config.yaml
intermediate_size: 1536
vocab_size: 8192
norm_eps: 1e-05
bias: "all"
init_std_qkv: 0.0194
init_std_down: 0.00484
lr_head: 0.00532
decay_fraction: 0.76
batch_tokens: [32768, 65536, 131072]
doc_mask: true
max_steps: 10837
MLP neurons of a small language model. Each row is named by its layer, matrix (up: input weights; down: output weights) and neuron, and shows model dimensions 32-127. Each number is 128 + 32 x the weight over its row's rms, rounded and kept within 0 to 255. Numbers have three digits each.
Before each neuron's rows is what it responds to, as a language model described it from the Wikipedia text at the highest values.

Final token of a first name, title, or name prefix, just before a surname or place-name follows: Mikha-il, Al-ain, Charles, St., Duke of.
L2.up22:116124130174205121168057146101116132112149089136115112129083134161164113199162130154192172105117139187130132160128178135141136119134110078124127198123173096139129101101147131115131133096141175182166062115117104115148141137094115110176161069126105096109143096128105120075127150134122119116
L2.down22:144105117129107091081177104171147168104103142124152120144103097161133074143108118152190074100156077141092080123145164090102122117111086119108102130118135135137095105080139079148100138127113140098174127112138131105133108081079094144161191108141142140105157179145115134087111148212157198135

First piece of a person's first name, or the separator right before it, in lists, tables and prose, e.g. Raf(faele), D(mitry), "- " Katharine.
L4.up1335:093123053148083094187153113121176114094073134143182101068155088123062142131181149142141073106084113155121095120169196111122088099151066176125148121095140154135133080073152080073154114151126133124155136143132102136065173158096123140099080171133137120106161109125123118174132166159069131076
L4.down1335:073111160098057149155089106179134129131095111077139152110118137122107181120121159079115120154109140088128081097142112135154147108169096164159167132139114078154189137087155116165115099163096149151131099158138089148134139125113094127171106189166152156085123165071149153143114130197120145126

Tokens just before a pipe or cell break in Wikipedia tables, such as the year in "Chart (1985)" or census years, plus scattered mid-word pieces in prose like prot-, rel-, Sch-ol-ar.
L4.up132:127141106145132073140140071183125153146155166111191105152159157103136164146080128120055101105106120101136054142125114134163150176133119125077142081168101132137130058106186091124102155109102155103170170126111123143174132200140141146107112048132109142064101091103132110117111168167139102137
L4.down132:149112111129087146161131101097115098123085114128039131121105107171121097142136149114118144119114152168105188154116153091127128083114091133148102129128193109112135123158095117152147057100135126197132109141127107171138125111127130108163111140137136111113123177122122097119104097096124189110

Linking tokens in the middle of a name that predict a capitalized continuation: hyphens in compound places (Schleswig-Holstein), name particles like "de" (Willem de Kooning), "in" before a place name, and closing nickname quotes.
L5.up1385:122147062121149098168099157109172122127138094139099120081065103132115153122120127185135110095151121112107146160140081115144155135106106105115149191083131084133153099150138175107170101124165134119201123138109128093147124148143115165129135152156118148145155135129176150133185138153138152087
L5.down1385:160154130083172176099123123121106102116153173170111116129167132120138105131124123092144110158150129184099087126114146123133171165121102146051102136169150103134080183067133114242173127135124146096123081079083139094096114110144187132159133153119099109148163141095081134094113073213107116140

Closing pipes at the end of Wikipedia table rows and closing == or === of section headings (==Career==, ==Geography==), just before a line break; weaker on prepositions like to, for, in mid-sentence.
L5.up269:117099117135089109147082169128097134105117200147105154127148144153167098164136159120102119098085124130085091190180124117087122106123095105131180179166143113092144098095127141150167155118161161175149136119092160062117089141147125149153119132106121098147160126070143124143080115182143149113
L5.down269:141151164088160124107079146104135119152176133140163162175115157120154164096134099087163069154118174146100147125125204115123143085137137143168173085104153111176177120157088115149110092152110153142129136062154126186195163029151126098139137080146151098143144147140181151193159152121092098067

Final pieces that complete a split word or number, such as -ility, -ing, -ian, and the 0 in 1930, often before a table pipe; also "and" and commas in lists.
L4.up992:083119086165172140129106160101113127135144138143179150179108161109152123087157130089151108161118154150108149126086128139152153118065088118189129150136074137116158076090071093063128062151137101173104053094133096094099147138156133106112194161082105177149063103049160138144128112185153131143
L4.down992:183140145116147062145132131152122141128158184088099119158124122150061066125092104184122146142164113072155110155167098141142095109086101083069143097115122154134099104162142106175072149156154128093093148098095119183172078133138127155154173094218092113102140116137107111103110132132134100093

Word-internal pieces right after a prefix piece (ex-, pre-, re-, com-, im-), as in Ex-erc-ise, Pre-jud-ice, Com-pr-ou, often in tables and titles; also final year digits like 2019.
L2.up653:187118119114163143183151130101157165124117087123152142117099126078098149133145119148107115144145134201120133098110114181177156088137203075132160178067067054130129122085128144166140147094108097124149085180183105070167150146158106104139166155076116204121117102117116105127110091147181139164
L2.down653:155143117081125122142110077111116142090093189164115131127108167145165096159122108101138085180119125159122134148146176098101098118187169121157107132100087137148120150189185163113098105149118068186092167101129127167112154168179130134127124121100136137105140128145155121216134158106103079104

Mostly the article "an" mid-sentence before a noun phrase in biographies, e.g. on an 18-month contract, in an accident; also partial year tokens like 201 or 195.
L2.up1410:160196113076139099127099088108070142114112104150121139142129156169137121155191113148166130145184191124117121111105133137094145091169157127163162117144079152151117207132146139151114078113095161119139106096148121142180094137147077116134142143120167128124084118154128180084094103140097144122
L2.down1410:164113107153056130115124160061084137155156133156155194082121119174106153107136164112136135126113136110133122220098137064150082116053122176128141137146170185115134180140116080181148121167119107124123140150126155110088164247098140123145121116137117103112115167153127129136135116111138212135

Opening or middle pieces of a main verb right after its subject, pronoun or relative pronoun, with the tense ending still to come, e.g. ref(uses), strugg(led), confir(ms), interpre(ted).
L4.up959:149088132122112142087078119109114060141120081086045116099126121132159106127127137144110187048157133134119123156130142170135142130150145179148145138169140049115141160154177145137170094124149090146153156148167143163121108198060123131116067106106168155139185134144168108168190145143087150112
L4.down959:099094167138141145093125111079091071150115149063057076227142126154038131200118135083175117114150134145171126112100111138138149101114162141127153131167134069099169122168131182150105078197085127150133121119170129141167122121113105109143075092191169111152179156128143118142107105117077171172

Fires on the head noun closing a noun phrase, often a mid-word piece after adjectives or "multiple", such as occas(ions), opportun(ities), Medical Education.
L5.up41:173100178157167104148146145086153110135138099107148119173081170069116113145111092128132118121184200072142157165117125162099191150188125127115083116129104148174130119139113113163156073167132109154119062080176139139156155145134155174124176072120083142078135096138164142124071118191160140120
L5.down41:061123148167143168168128139178156180138102105193191140118197114136112139129111074092084116159132104128101096211159070122109126104142135133160147098107126157112131073106119097173129147124174169126105171133183076065101102100160091160150125093192137182172112129161129091128113179165181146131

Opening pieces of split words (under-stand, un-predictable, pic-tured), quote marks and first quoted words, and dashes or colons inside table scores.
L5.up13:115091122127179070130117198104141155089139096101071126171138087109146108150084094194102099115112107121090125156158183155186133116136128134123118053129179094135119101127136111166056170147160136086135166097155099132160042155120141115173134163105072068115135117108137154057081141164161104087
L5.down13:109117113169105120105163169168113119215085149143166131140106111157076181090172157146130116110113152196089176115120112142141105160118123166097142177178103190127118116133132116088151114090100093167207115119133154144131213058072120161073113148128106084150204154123158137165153118107121155078

Opening quote marks (double, single, curly) and the first word just inside quoted titles, nicknames or speech, e.g. "Goodbye", 'Copy Era', "We auditioned".
L2.up457:136102102119140102112101203137067124099153153141120145119186124180127094172116126136123125136090108096141086157194078143154114095156131118143127109143134132138093161083240086076178151094193208160152098080103076095132063140110198122162110101156144125143200102112127154089120120132103152149
L2.down457:078079064118149084147098111206115141109156119223128171119126113131069130114158111109156133125112099092122183107154119109163134131119087134120111115139092070169089177066148173147176115117117149141149151141122121127136120156116101156146080117168095090151111101143143140175158136160123125126

The final token of a person's or place's name at the start of an article or list entry, e.g. Drum|mond, Const|ance, and the ( or born that follows; also table cells.
L2.up749:108153104133130160148138142169124098080104136097082094137118039122202086149160122171114128159130111149100114127144118132130088127100084098163144114150161109138177158127089158139144125161118125112176109164110087130067162172172162125069147183114073180173117086095148157144200135152116161100
L2.down749:096104095151133150166098143101122054076157127120191056150129140158148084133113141143069072134036139102080113125143140088143108143149145209082076123197170138138192159159100134062137129208146157236092111126173132175129156134122104119128106097151132156079104154111136123191120152150173166087

Mainly the indefinite article "an" in prose, where the next word must start with a vowel, as in "an unusual", "an anecdote", "an abrasive"; weaker on scattered word pieces and numbers in tables.
L4.up1262:198085155136157073112086171115147148141151172094107144107107127132163108170151165120165180100178176178098130137167137139143122125160090157124139102137092124065106102123116161073140138138090118117209101098160155153154125134160075153150140124153102063131129091147041131132117130161087193094
L4.down1262:150109118106109083155154084104178120122173130142159146150144128133138161074135148167102149120135115133128146162095145106123171165225096117151149135148122127133142136159209169177074111043170162168136079105164118136163132042150098107146158107124051129093075173108108144117100131102170071163

Word-final or mid-word pieces that complete a multi-token word, mostly adjective suffixes like -al, -ic, -ical before a noun (nav-al, inter-nal, artis-tic), plus whole modifiers such as nuclear (winter) and New (York).
L2.up669:170155166148112144146133083086185061149100105090103151148118150141167110078077093114118089134086141121097146229132229130170156144121085157104186098156130136165157106157066113141166145182148058165171052085131110138169151152115163129154163047149125174119121084167168113137134116127094132106
L2.down669:105138187139092137091156127171112128095116061191101150102100124125146110155163120100160106192156149156118120126143146106097117196093106120136196134129104072124112133143116178095096174094102102115127158082162097115132059214130109120125100152121120142099121171140178108139130202177121096126

Closing pipe at the end of table rows, usually right after a number such as a score, time or total; also commas after statistic phrases like "49 touchdowns," and some sentence-final periods.
L4.up106:159106156153129136131062126168124079110159085150118135126123148163080102140113185079132082128085116108135172087130168142086104067124143085153128135126114134086163129139109117083146106126161095123150083096136133162107143137124143145127088080056089113136125180090135103155123100181116093154
L4.down106:142130153099125105144153128179085108137167128140150078175117173130121085090107111103092050184170140109134180075100121109105110133166112164157115097149150147132157140079119141145204041166137093086109122131090186141134144044125126180167135140119099100088153145147171191150100100115089149184

Start of a person's first name or the separator just before it, in squad tables, credits lists and bios, e.g. | Kieran, Jer(ry), Mar(ion).
L4.up1201:143154085103096086143127113125113120149133089121151126105111086120051158161159118153135103117098118116150106107143149094104080079140101167138179137096212180133144095098165116132164111113124153079177129119103091127114161152120149087127156192137138170133148157125112134152138139154090121085
L4.down1201:105098206130137101160108126156161144127149142062101083185137163159111160129083135090176095135095160157070103106096152116153123122117113212129140188148120083106141157078158049184138093157107129162108090131107125093103081118122134162125146114204169149046163137068143081125164084174112173094

Mostly the last digit completing a four-digit year, especially 1, as in 199|1, 189|3, 182|1; also scattered mid-word pieces (r|ar|ely, Dar|k|side) and words like an, his.
L5.up743:140135174149165178100104107056085130057142125131089105119133112088154118100117155185083146134151198096096071172076093081176066149126128134148109128155115143160162126178089172116145098199169144133108096083137161118119101118117229169085114074144095139140130152135083122060150113143133179110
L5.down743:085163160140080099167125159134133160120145102090127122179157117102126137151148199137187109049143111130155114184117104161103145101175085119130120119100155108124168157119103108101122130058056149152133127203088083108148127135140091120155101147123136164141092082136152125151111089132138090136

Mostly word-initial fragments like st, j, m, clim whose word continues next (stopped, job, males), plus the % column header in election-result tables and the blank line after Demographics headings.
L2.up488:102090092146119142073079152133115161126169079070171148172083156136157134147156172128180194081134095077083108193200163193128153132113121119138055118197123133127197128151235173155120138143134118095118126140148141156156088158179108125109116098176105148154106115134073101158123171161180153075
L2.down488:206155199135136168171139123127158153088168141166105143149071117108094108170124103168141157098140078107133103142124129107119113032194138142180073116164140102218139142148159069101120143176069166086129155098163164154121146176089139126138103119179121173167154140156068128138086106134167170113

Dashes, decimal points and pipes between numbers in sports and results tables (13–26, 15.31), plus first word pieces of verbs after "to" (connec, exerc, comm).
L5.up1206:099103114159134117099161146137134089111089084170088097158139106062149163118137127113076117125125145165154108163139098121175140133118112113110133162181124075084185112144091082113107194104139135120118115135086171090149199132169140077141175153136128115074160099092110132118122138129153065155
L5.down1206:085175066114092172165129111184073128144164102118193187139143187179170115154153170122182139133143158117150136125151121088128099107106167125139102146134124180136139126128118149155117153132078129188096111118183126158105075255133126113169158136147113081125113133141148184173132108161152164130

Commas, "and", semicolons and periods that end an item in a list or a sentence, e.g. "epidemiology, internal medicine", "sales and album", also URL dots.
L2.up427:129116107134138121161045096103151132125123166147155076152141084134130066082137176107131128106103109156117113145164121125168129126112118143141103183124139128146106152133183116147138136151163091152091110118157085145059172136106127119088139109114101167080087109061081171075094092159076149167
L2.down427:174079109167086099073149093163107099159089134175117182143134213203058064163227146117135119121095125078081130178113170052112112064137091156135103123174166095145164087125158110101093168084088141097175137113174082126135065158137086135108109122153138179169149129108026110152137168181152105138

Fires on the closing piece of a word split into fragments, as in Grand-in, Mot-to, hab-its, ca-uses, brig-ade, often before of, and, or a == heading end.
L4.up1077:157172064129172154144129138092107158135136053135170110096121114086088107109152137125097167075136146115116159137061081108140126082146095099159115133107128114128169119094097111120148131087178119154113100156170117116107122138138179116070164192116134159106103088109118159170120097173197113127
L4.down1077:165127156110112144115097101107135102175051105139108157135116178185165128115165126135123142140140106129160098137080148090121113141091079095115165105119093186116108140146171141117113121137132068161127053091120138140173199214123077120129160165139085138074054081138154161114131061125107135232

First piece of a word split into several tokens, often names or numbers opening table cells or list entries (Mal-mö, Z-enun, acc-entifera, conv-inced).
L5.up1501:176076144126126089077143166074100128142080130179155103154132122109114121161124139152160114088091126162101139109133212126211140130110101160170109142135176151095092183089151096116084149162129143110133101105180156154130053151148101178100124143123122081135104178135072137019161143133092176099
L5.down1501:121163180120123154151105072219145162121182088062136148094150120145111128173104112182101180147131152146171126170111116137137097086175109117116171093134148142172135050143115190139175068155134178137062157137087078092092130228104117113170128132130123130137106099075114157216157114095120029118

First word-piece of a surname or later name part right after a first name, in sports tables, lists and reviews, such as Mc in McGowin, Car in Carle, K in Kitchen.
L4.up1396:166135094166127110162130133139156105161103142091171141122082133145091146150146118130079108078136177147116195179144118153140112118152134126094094135092135190140151101104185152100094095140135137160168136165190203067124115180179116126162145134135116182188165147125097106202122123131111114086
L4.down1396:196138135092089149169138121126102109147067132152147074200151120132169153132161155172095167103113108099115121134106069134093124145143115092116179135117047123087131121155115171094117135114095115112102093186155167155049112222195188097074156161151111099110025129127109110111162099101058173142

The first word-piece of a bare verb right after infinitive "to", "did not", "can" or "will", e.g. lear(n), preser(ve), elimin(ate).
L4.up369:127125167101121096127177200148111147107137137080082161170136119120152161153113123066134140129156067115098088186177158092048115104153119175206169086131143075089145136128154134087135146130130160102148178109210103062118145165132078119143093093100093126169137092113166093130175123141101136076
L4.down369:115161111131123156148152140089160140136125128033136058150187083150149084121128091065104126097166057183069118195139113097075134121128151128142144077150172058141104152056136139093131093141110177080166105128146111110131177172129076141162125108139050131139144105087182160088127175180116131089

First-name tokens opening a table cell or list item (Johnny, José, Richard), plus "(", "who" or "father" right after a person or entity name.
L5.up81:140123150088100172161145117184119114114075154061139134139108082128141126103229119109135142117067136217115087154147091105140077106115097142149133098162118159106121179145105145067117145136079074113146067154141057121107117133106130062168121167114138158082111119076128123105177149138114102098
L5.down81:097140110151109059131130115124158121135209123093157074146156128097096181167068161096175164117154133048170169073119116073058094067137141045106125151114134125118163098095171135135160107092161195112150116048069122106110091093119129187175144133212076105185081121122130117145122116144115144107

Points where a direct quotation or quoted title begins: the quote mark or comma after said/told, and first words like I or You.
L4.up1287:144088153149070091135134166132099067110105088153094144127091083143158101139163142069122110141092126110098147173167186135131093152063115081151129127136159151089093173125167066065146159116138169123204048124160079086124123133112184119178091136082069163087129129168111106158171103143079141123
L4.down1287:099123127136109159140153154104159127129108100108089118133155157163215136152138113146084150177098175192130116128177131142117141149145099152166136154139105111082150133134117080148171107166107077034133050096157111125090122000159139069062088167107165103112100199156080169103098102064129128119

Opening word-pieces of multi-piece names in credits, rosters and tables (Gil-strap, Ham-let, Wol-f), plus mid-word pieces and list commas or "and".
L5.up1119:171132107153150109114155118140096124153130159103118127151131002104098154085116211082093142146136117077134099155161154116118171104175084132178133086055150117107048130156103089066118129150157127098158116116103144119073149148100239056091141123112151139142091104103110120175109131112092139126
L5.down1119:116129144174092132156113084084164158170126095164102179129097189098127170120130138092177130166170126128080126081127151187081120087140141146112122118061161117109163091105121190106104155165101096160128127162196161129155085255163126112116110120154112099182147131152168138117157132058146099103

First subword piece of a word split into several tokens, especially per- (perfect, perhaps, perished) and ne- (neither), plus line breaks before wiki table rows.
L5.up283:153097126100087084093077140148123122135108174080075143150122117150091146140207141104155107131100166085163124170095127132118145043104099046137093190121080131091166164202140144091085119099097140089129137144107125133102084148125192184127105109104159110154164136154104142093089123132054133071
L5.down283:109143114093115144105198125171073167133116131094180137138151149116147159125132106118129137131115157165167088150138126085110143129143067123115154133152118081111110153132114113108092065081148175126147123142098113107070169224158136145179104146123163090087116105166158143089083119102172106151

Short first pieces of split nouns, often a lone consonant after an article or preposition, as in z(oology), z(ones), j(azz), r(ating), d(uty).
L4.up866:190113104218150093160132170101128155186148144130127138157132083101109121132125161180176184071086153077140105138146135138137080127108123148123131146084141122092108083126109154126126129114145142125184076114163091150143070131142144121118136147130062127114151070140148146154107147137122087113
L4.down866:114142147060079123102117134136139100089113152143105152160153167160164153115149113089114122088100119091090153181077133093116136166133179171160091097142086135174120162126081130167113090152146111165114176069145132132151171109107071084144103142112135082140117156131137094152096083145135104172

Final pieces of abstract or action nouns (-ation, -ing, -ance, -ment, -tion) ending the word before of/and, such as pollution, manufacturing, maintenance.
L2.up1337:092040144164149196112099153093100142156063107079136106152091080156102121102139172064146192105118213107131147135116124131105168123125107090141108188144090102100138153243100086116060154138191101123135101143118145094117151135152180125171161162123147153111098049089160104160158108141156110136
L2.down1337:066128156152093163082124141155104129189114104138104111108079090155127180131068144066105127099127170090136103107113100178153135060111135057154160174109093096143166112210109112145095149138114092122108123172148163124125106181174135114162169137131083161123141077127131098098139172207176175156

Colons and separators inside race times or track lengths in results tables (3:48.9, 2:50:13), plus mid-word fragments like st‑u‑d, bl‑u‑ff, s‑at‑ellite.
L5.up1258:118078189151080091145103100126088077095128123107094147142195164146151173163146089138135171119153068106125098118147127126169125101124075153132137092162148082116078163098189163113128091100103142051147074115129089095152063152092154173128139129147074074105143114104108148062135116124145136114
L5.down1258:118146139166080127137062148114123107145104090095183139125141156110108106079123135163156106121157129119137146124131111095109103128104157071125145126159143180159141158142081161098171162117129181185125165078124126129177163124119061133141153165154075147125155168140176200127133145165119131100

Mostly the prefix dis at a word's start (dis-missed, dis-puted, dis-played), plus weaker hits on other word pieces, "of", "the", and opening quotes.
L2.up559:151136123094176103144114148057097135123073063148125159110123103180164117129115113110109142126137181151050109153044150144086059094103109084159136126064141034121095144136121096091160145120136163215141116144165132098131089150147133166167073126145048148140143127135175185120130085139083136113
L2.down559:208132129168027110117093086054152187089122143149128113127170097206119036084137171136063103112117150145091146157121157121082120143126199118148094122102152107160169139154093097117084114161190180096118163136135107120132117173084150148138144115150171146174142128127066172149156098127113123080

First word-piece of a longer word split into several tokens, often after a space or punctuation, such as con(sciousness), inn(ovative), B(ombadil).
L4.up928:116101134106138130087093153091113148144116133115103113149113077128171114136107136141148139138162208055094093186153154157089049113170097120085081101145133119137049092104128097178186144144082127127116114140157119127138106180126185113102093139115143133145138128128074068116101122121098095117
L4.down928:070154078105143072117099118131146143172149118205201145140097111113095108138137155092144136138142196150138045131156172136074062090130169110184146160062105154130107075109112162079106117169171182076170186132101119044067158161134138107108085111138126147137121110124171124155161127086105110126